python train.py --d_model=384 --head_dim=128 --d_mlp=1024 --vocab_size=15379 --positions="rope" --rope_fraction=1.0 --tie_embeddings=true --init="uniform" --lr=0.000956 --warmup_steps=563 --dataset="wikipedia_en"
MLP neurons of a small language model. Each row is named by its layer, matrix (gate and up: input weights; down: output weights) and neuron, and shows model dimensions 0-127. Each number is 500 + 25 x the weight over its row's rms, rounded and kept within 0 to 999. Numbers have three digits each. A neuron's up and down rows have the sign that makes its largest values positive.
Before each neuron's rows is what it responds to, as a language model described it from the Wikipedia text at the highest values.

Responds to: Mid-word subword fragments. Second or inner word pieces after a split prefix or hyphen, such as ve in unveiled, ed in "(ed.)", and med in multi-media.
L3.gate903:532499481517495512527471495476426429549479525462500481520444494531525488497489441518492512492523529523502494493496516456530419501486496482475496473509521527496538466517490473503509478509487516451509502477504506560480507521492527478480477533468513502461468504507497537463513470509464531507492491476510492538458542498470486530476493533519490501524469520489505470492513484452512485515485
L3.up903:522468508478515490542518523477485518472517477491494498529500506491483500474515565500491507522454491427552507453521481511502523529524463508516451491513532496505525492538529488537497498491512477504475475514473492497490538508476499509494528516453515522518533464482511523527484460569483487490524530504483516465504514503505497492509549514518517475511508513527469489529489463527441504492487
L3.down903:510500501507494477534510499477535480507504512503502494470493467529494478514431462471527477507509494525483513483529507518464490480494524486538473493511473500492517496501534503545494456476525509486508512526528522463500477465515470487514472465507498470472480466484473490515490512497515482486553481541508518491512460472477561474533528484505492505493488500509478462496477529503529451503523

Responds to: Word-initial fragment tokens. Short opening fragments of a word split into pieces, mostly verbs, especially "m" as in mocks, mended, malfunctions, plus number onsets like 50.
L2.gate146:476520513486502485499537500512499542510474469503526481489469493447512526521505505532483469505529468516507499422497482477516521517496499514469498487483509514487472508438509514502519491508463491514496500466454511475498468543457452468516431482484510522510531498507560484527512510512521465516505506472483488545505528458534425508490506470506518522512537522473488542498537500502439529515517
L2.up146:501532463485511517546529472540515480515469487469511512488512498464458482530499505552487500517532469515474540467489535465497526479503484490432511467534522494509515525501485480483527523501475513531533558538484463504485483527442472473520497471471519540516502522517544493515485460514516466473530522522527507488524537481492486528472500533535547491536462512492454447457486516476508445482552
L2.down146:476520515470504466523522465514453513510511441502498519546544492493527478496468519463507506499511479526496485462484502529523503505483472498466485493486493528555513492541503501531517499504543526502520462506485534512471534490491516519483526486502523530461485491491499519511456477530480467497515499533480489480513521494490487465523518516524448518476536498517484515487493535489515531491525

Responds to: Mid-word subword pieces. Word-internal fragments just after a word's first piece, mostly in names and rarer words, e.g. A|ost|a, synd|icated, dulc|et, co-pro|duced.
L4.gate1015:482521480511471469529513491485493519441520505521479488503509482506499492518521479494478489490507487523481520495549446543539474529522487513473476500520482503493537525518527501505499484482490481540435505483507526484496487502464511512538468440521520471468524478533509475461473522518526507494496520527507534509468528490454519504522482530517461524518465520440506475520504521503459539491505
L4.up1015:544503519483520497491490484517490488499519484485534551531480480513492471488491550505511470490483499514490478519478480539477561453501489493511459526509530480517507459541494493501486476542478477476506509520537517501536487494508521503496478514481513465520513453475512458501490454552450521494488460529529480503503465510508470488481491506452522472508487525497516481482465490499535463502535
L4.down1015:491486493540478508503532504488476518481476529551461457464511517509473527519477453519528492494532523483503486558473499503512475475542469469493505498550516508477528470525477491472520523535520528533486542488485502479479534488477545519523514481505505508467469536524468481465501468512504506527509545485426473497462564503488526571551531510477493512494483533480551517485479526500522455473459

Responds to: Domain-classifying adjectives. Relational adjectives naming a field or domain, often as word-final suffix pieces (-ological, -ic, -ial) or whole words like social, financial, medical, placed before a noun; also possessive 's.
L3.gate397:575526476523480504498496470482456450496502508511508494530489458506506499513481505472517527480527495455464510482542486554481472485467517486536480472523503474499481549418499512499543516482552460465538504480532482535508465535501484437525503514482460520544545510504512479489480505530550467486517480491488491501459520487546469529526454498526567486484516524502532486483532484465451520494509
L3.up397:504523541502483535504459475470511465462483495535527481501492485494515534511497494475493477516543516492514513453511510520548517499490490478508510495507512500485475508495513520534529481496548473504511459507499468498513472539490441501540547512487468471503484471528541496455467515495497522469526504494541517505513520460503485512560482507485535482554493454491480519492518526496503553465466
L3.down397:534524478519547525528475483539476500496508488529507490522499491471521509527497506494527502477531502530477491513482516487530489512507516522501534516539499539467501502477522489495486494509514479498481505461484491524461493482521509496478524526477500501493532539488516481487544462509499507526471486500508508518504487501536512469494510463477568489504473474415517448491478521559545528521464

Responds to: Acronym final letter. The last capital letter of all-caps abbreviations and codes, often in tables or parentheses, e.g. CC-P, RC-I, SR-B, DAY.
L3.gate517:502545505497460507504538483503486474491501490467494511508527489509498493499508471469498464508525527477516552556530478484489493493475503550460523466511517488485482506527518485504483468490528508493519540484443522497539492541506483474486510459516455512501487486515526540497456518496491461483504568501473485516507509500496559527508468482505546520506498472481531503454479513471467513478510
L3.up517:531526508496482507521514460467501503457557499471550496503491503517479498498546515478475498535490484495493524485521463459486476519468527490522513488472513523477495454504509525500520536489559464535482500490498508518526504560511475480465506486544508514492508469504518523513458490492512511494498506520465543547509442491479485478513520534512491493515461476503489544482537456522465529518486
L3.down517:510502519528486490472502463490529509492520536477511527451519557461474547487489489493516497541486499504522491475500504471504494495483509524468481551449509531446490521504484492505488509492558482540491467485471511481546495467523515500471496545497498523514451456527527523473489534482563496502465510523479528451516482476492515532531511497534516517523444479517494483529517506455458569503486

Responds to: Word-initial letter fragments. The first piece of a word split into tokens, often a lone letter like b, m, w or M (b-attalions, w-avy, M-LB, dr-astically), plus occasional whole words such as was or born.
L4.gate77:482482487491496505513537496526479440468495503510516480509526507519525506484498473571516486505501470530474493520495537487443512445486508466463486514485467497506501512506494494518508504491466482468471516506514494539473489561515536500478484506495536486504467493487466492517509498494528461501485492496484500503504511517464464454478474555473498490486509471507518509494482501545479516555531
L4.up77:497509531439490481511492492501485534491495502534507489499521485532467477515504486525523543495459504483531480516484495493471524471491540517530539477514514490522488500494519482507513516463493479488549492498505479485518522506521507503470519531520468472531514469496494562509493523472517468492494523505541497488489486511559537503493527504500501515491545452474491489463503479535471488489536
L4.down77:512516493534493489510494526456490506479500489496500529477537481492487505492482470490487544512486484481528510537528472531512538492474485503496466507482518510508526488490552487493507457526537469507514497541486500497482515505473514518511510485509504484482542497502457498512465481509498540510525481496475486492492475470487478468502494493521460519500506541538490502494491541440524464493438

Responds to: Word-internal fragment tokens. Second short piece inside a name, code or abbreviation split mid-word, such as Pf(izer), Al(gonquin), K(PT), or a dash between letters.
L4.gate637:479518508512520534484494521532495493497507443525533466490515480501523505523469493522483471510505509509540541496521560497458487469520529519528448508497488491525507524485468500523468496436504500460476511461526514506545483490508491508532493530466511489496506482500513489535467476489533511448522485493486512485453517517498557498511543504493446481487481527515524495522447521526511479526507
L4.up637:468504485549487479477477479497495502529447456476517495467499535510479495500519481494493517552518519481486530531585545489468487522540463514510515470469521498474486537509522478497514455488506503481527501467490482509514486495512527464557498517487530545482504491522470513507451490518538445496457497468494499486491483507495487499481548523476499496516493510460533510477477562504519514557485
L4.down637:477533553500506479458539506505505514507523485511481500534544464447475510473458495495505498493549518500498525512499495460535511454461527526548521505523480495494487448505496485502485510516487518489459482509512524530466571513462502525521512508495492483472513541505483521500486516502474535476549495519499494541472515495558495484461476523513489484498517458507509464490537512480491503444472

Responds to: Acronym second characters. The token right after a single capital letter inside an acronym, code or initial, such as BVM, BDO, WFJL, R. K., or table pipes.
L3.gate265:536521460513492488508509459462482493469510443480539515474518527483514442507499529516461519556514447489531512529540508472488476493518496496503512420515479478508531500487520506494458496470476479532471525511519533500510494530516487449477501520507507478494502487516469537537472478518483495497531512534481502533512458506460509495497529511533498494527508459443496565480517464541493501489473
L3.up265:507514512502496511519471476490457477479472449538496450483508534491523508540493527514503483525529500476501506475514470505502491492505469550484489512555517468520520523523520489563543512452504559481527546484488514522565483548541490490504500497465506481529506499482483516507471502507473508519516470457511528525444500543546556504486477474500502539477529500508511483481459532462493499511524
L3.down265:510538513484524467497530493479550504517491506492531464452518553468482510569483489462505458542495530502463493478531483512498552522495491469515495509441496508489521504523506436463512523507504488519514517471506556468505518536533483469513499551499533536515477483536496575499469521502543512505489479472526503469473492516507516528505571493514478463503474523445501498477517478495489545481480

Responds to: Economic adjectives, c- fragments. Mostly domain adjectives before a noun, such as economic, military, political, American, plus lone word-starting c/C pieces (c-u ft, c-ivic, c-raft) and mid-number digits in tables.
L2.gate834:456487490489512532516468517508493514522514506520505477487477496487477546514525495496484490515535505506447524515456445467513512543509510490513482522501492479466516481511507550530520525516491472519477484485508512554502456513474485472502491508440463527483499499506489464542468448516518506488452503503479591546478505497495477520500469540504512466541481466512502503457534530486526488504481
L2.up834:467554494500479500500507484503497532471495531533492452505492468475468468502445483502480466518531522516462479542480501477530465490507497468518528523562480509513521493500484535485505527483491483492493498517512511528483455526508513474518484517492480547516522493481454523529519499527505485470487498476500516480534489489494496512534482488489488497547505523491536512500496533461525475502490
L2.down834:486542505529485497511451507522457523505558492512487499518551543498560484481481485478502515522531487533488477520468490540515508489482536503505490493494467535521483521540486515473467515517537507487493529547489553452470534529510502511506540523488491487477478484496507505522508521512508496500522518488509486495524515511513506525505518474516484454520461486475509494506500517516493492486472

Responds to: Acronym final letters. Last capital letter or closing piece of an all-caps acronym or code, e.g. BFI, KPRF, ZPAV, the S in U.S.
L2.gate108:523538533541511509529541508532486491457513508470499537497532501474480489509512494483460518469546498467491521497524471508467475476529458489468506440499502473501498554477508491502475498506499500505499487495496510516534477538513451474484490502472470543490503520468484501472500506504472503490499486495478519498463492528457517496525461520490531452482494472507519497468467420498468494481490
L2.up108:498528528491500509473486470470527472492478516499499496481534532477522514513498535497515507514519505520510522487540497498472529548485514547495529465537539517525456506494461485479508493492477478481465552451514504542532495532502524495483507487513508514497475466495500495536493537488506508528523517517505480533523489534486506496503475484486485511533533497518502502526492485486493464485502
L2.down108:493479501536469513487534494497497495473470485511474504492469505511507492496493543447509492524525481489547505484491524540496498492477492459479517462517533482502491488486481503495524509488527521477501470465505539503539499536493553513457512484510473551484465415459521511466506513481540483518461510461494511484507499463482515476549522503474492526475505457471525480471500474489504492503518

Responds to: Word-initial "b" fragments. Short first word-piece of a split longer word, mostly "b"/"B", often after a hyphen or space: b(rewery), b(ilingual), ab(undant), ex(cluding).
L3.gate187:481529493531482489467482503519467489500546486502506438499507469506502530481532456468494513503490493512549526485466548471478519495444461448471527470497474490463500528474515498526485485487485441510508522552518462507460513477491456495499499482486469465505537514525514493510515522527469498486477499551542476498523464518501440493491488501485478507496541505481481487508504533462496503518524
L3.up187:487537498502471489461453519486465509497575531490474436501501497486524470500450439494498490473509476507555464503487497432495472519509469493515494484463491527477504517494471489492525470494484525477504484511486475470480528521526465500489553515531563504476488539495447516492516490492472457485466510523466499512485474501495481501505465471501459516519487524535533482505498454499516468505497
L3.down187:533506501454523522502488522507510518524527504519449507529496481534522501481502518491535509516418478487504483519440542501538498477492496449514486499503481507495461504542489513506517491497487453513525520504519477519503498489503492521493488484525471486524513482479500489507530525495465518494501510463508518504522476486459512482503503526493472484454530515492507487508491521490499501513489

Responds to: Start of rare names. First word-piece of an unfamiliar multi-piece proper noun, usually a surname or given name in sports tables, cast lists or article openings, such as Os(ama), Rub(lev), Mald(oon).
L4.gate229:499497499500487467525499448522493487511482525480483470502502494560508505485486512517549526475516538485471512489477503487523492516486490494487516525474508526441494499529516513485514479493493469449508555526499473540491525521489479513509538485506468538476519496476516475525509506473486474491502519512528453506542507524487522485510530495470521494484522488498511459527467510513464449498480
L4.up229:486496532485498516534482482505476535484520499544454480462461464515496504487507517481544498437476559463495517512438538505533490468489489489509481515502513515496483528516499508526536515525493520511521526485485491502501507496505501506506504436492490518457465447484502529503507509497464484488492496486494486483511510510519485483502458523493524503449522479485499431535484529471491444504492
L4.down229:497517477490469531493465538417504475526522488476541509511512512448470509464517487500487464487535433550508473520498477509451517503486524495501513508523494494502483469515496518502519504542493495523507506476504550510520502508498535525490498525518507474504537528552505510474488522486514505494500476503460549533468513497498529540516490479519489513548480492548497523494547499485539538515492

Responds to: Mid-acronym capital letters. Capital letters inside all-caps acronyms and codes, after the first letter, such as the O in NOAA, the M in IIM, the H in TAH.
L4.gate736:533513441476478485511522432477495501490476489473514492503492492499492488516511501518492440525553491494503484514530524494461476511532502513510505500502548502490531473494514501501559499498527471529459522513473497489536506551500492469504487524515542537462507507493509534521452511511505504501517523530475493471447521505457495522504504558532489505520493493495459535454550458483468505493498
L4.up736:507519497497497524527520497494511473460482460481545513500517545516528464518440514502461479495503527519561480490482509518502494483502473520464515477535518455450485527493509502488525507465470489479508536523490516485542473512506461489543486492529476495501486497475512531495466536451493443500481515521513456491524506531480485527499459457491527499490495524519514512485497526477487496525554
L4.down736:527540528471471461456535496438527439504462476482483525506524514466480538536465469453506516586520502491492545503488485499507503483475510539498506526507532502522520512530500496504516505501519469492539514486518569489497473517520522494513504512499488477475504494512520558478495512524515490533486523538476476487477499514526482465499471499494510483516518448461468457508498467510476530486488

Responds to: Month or range continuation. Tokens that open a date or place right after a preposition, like in December 1291 or in New York, and en dashes in year ranges like 2007–2008.
L2.gate855:559508502496533517498552527509511540505531453497474478506519528514477458474498514516517549479490518493518481509539490532527511500505494547485502494538492547470468463497481504494478496471499481545518553493522471467502494470501458446501484502497531477503508478527521485505467483504506447486493491503487442502481476466497490503490520502542493507498494514474518478464518481458446498489512
L2.up855:545503479546564501541472473508525488508518468492463521500513521527443457489507482555493539483482478508541462479538475497480516478459482545517485511502514497504519492521517527449504548491516520464469481485545488468510544510541514462458524515490468498469478475529531467506526478523487466517518542447493508446499499497543496524488538479502513487497540519486479491488465517509549452539515
L2.down855:504558535516478509441506483500493478515514491503536504500516519517477572527465485492479514502501492497478507510498517522454440502507498466505481474477476500528481517505489459486501492528478489477507494511502533488512480549493537530470510519471482486493507537514490558490506467449493522519491520455501490514487507538527523511508487503514528503505530511476502495503468492538500508507483

Responds to: Proper-noun first pieces. First word-piece of a capitalized proper name, usually a surname or place, opening a clause after a comma or period, such as Ger(kin), Ten(leytown), Wal(id).
L3.gate38:537488524482546524489536503501518548480476421479485486499522482528500484512528514527513492522481529461470535477532472477464526504490462492507520504514480483496499518495548482490525532446483486526482518505522488515466475488506475432526498534488500519531516492496532509556463525525540495503491441512498481483480492489468497488491479489545482425504516526506511531492471477495497490511480
L3.up38:478568489505482486479482484527521469480538509489470534522469512480483500493485489494476544493518499467472517482505504508489478505466534520508465505530498471511485494494510510529538511492521459539533495519573484469505548466458480465478485493491495461466458507498460500446526485458432431526527499483515539512497532485506525495530480483502539467489527477479547497502473507512468518522521
L3.down38:527492542506504488512484550470507523511522528543475546500500484499487473521497508493507497511519509474514554493528475470476484504515492510537532496516497519476492490527482498481459487468492487557521525509550509515511476520498463472484488505551488541517485487544480536482502514507493469486473553495498508482487511491505543533539472497504488477473498484467474510467462513544436504488488

Responds to: Domain-classifying modifiers. Adjectives or nouns naming a field or domain that modify a following noun, such as financial obligation, medical record, legal action, or NHL in stats tables.
L4.gate592:497524484524482518494501464483513458530500507500498503466535487472500509505527497507471492482532474507455503495513501490550488537496512480503503515512490541478492517515487504523506465522499514497471487528485492467483474467529508537525505535505454490489469545506470531509509507496459525525488560499541532520496523486469525492540522505489482533470534473467467516510520503517534560514455
L4.up592:498512527527488451491467471522475468460487469478517505512495488512500487506439508473468544516571491536483505486534517502505526499473529491475484504502542555465540501473522529501554548501521494497509517477520443551449495528503437511539500517470468491525532465498525503517514505527525461506479486561518490509496495486520520523530479501531531501502524486474489484487507495502488489561553
L4.down592:503462472489545507494512525512507528518494472465462484473529491480519518491521462509516469512479507471473520512489508463485457516483529493495519466522463454497514497406496451500453425491505504509494488509481475514516519524486527479490510521495471465502468533509460484488466494489505531513485490449493511486505480467462511450490522472443490485485502539484519514493547501499478498451481

Responds to: Sentence-initial capitalized word starts. The opening piece of a capitalized word beginning a sentence or paragraph, often a surname just after a section heading, such as W(oods), B(ullock), Qu(inn).
L2.gate43:492493462524514547512472561534478492513528500495489494534489523537526498539500489513484480457516522500474515531495519472453475515477501504493530503491496481529481545471542518478566531500512461455522546511535460470465507517486540471489517476495467506477489490479524483462493492518481533482478490534480522500452510535507515479484498515500514500465525457482485510511470489534520472480495
L2.up43:520502508511501507530523474486495517488469453494493466491469495525502514498508434473489525517457525503492510504533523504488546497501533544526474506453546499488541480504532509494528517475470469482486544551530490497493496479509463486498494530458496513578491502482564480511542543524529488492510499515517512521498538487569465504466505507491537468510519518448544525514483516532520499517505
L2.down43:531504472489530537495520467445522522495514483488506500482508528465504547536507529528488500476496531497478498458510495458478498464496523515544482475513501503467508491481517513523526521509483496480520524550558425479527479479477479517484500507483496473505542481487523507474487548488474457502543470534538478489554488442521510540530476474508478452519481485504524501477517502501494479514503

Responds to: Mid-word continuation pieces. Second word piece right after a short opening fragment such as Le, De, re, se or e, completing names or words like Le-ón, De-af, re-fl-ux.
L2.gate954:507561513541490496486492493452521497459501531533501476574537489483447477518510471469475479488465514541519468518526474491520504501509535484514519524504502472517503485501486464487550483526496478479500481488487506457510486496506507475453514484513490479566547462599527480493516514548528535480448548479505551500489522506513513482518462515517508515524475508475483471475519515434511509511522
L2.up954:458475528470518489522480497491486467535508458501496494508432486529513471477578514446538488462478536495486486515488494527519498499480447501491465471470535484488475533519528510532487458529581499474536497480542491457512519463489542495492490504518547502502527488503484492502509499465448538482558493528504464564480484477450486495490507539487476520508496506501521481543492508463513482508470
L2.down954:519505498509468510501494468443533510490496547503490484494505523455474479512455424483499548510495518560525500503502491460512511458538550470532507524528524477489484462544456490495495524503493494523505506505490523492483510475511476480467475504517462511495502457539482483499521489504513484500475517492493534477486509504522521518524538517518524502533454482508458512495515499494523451489523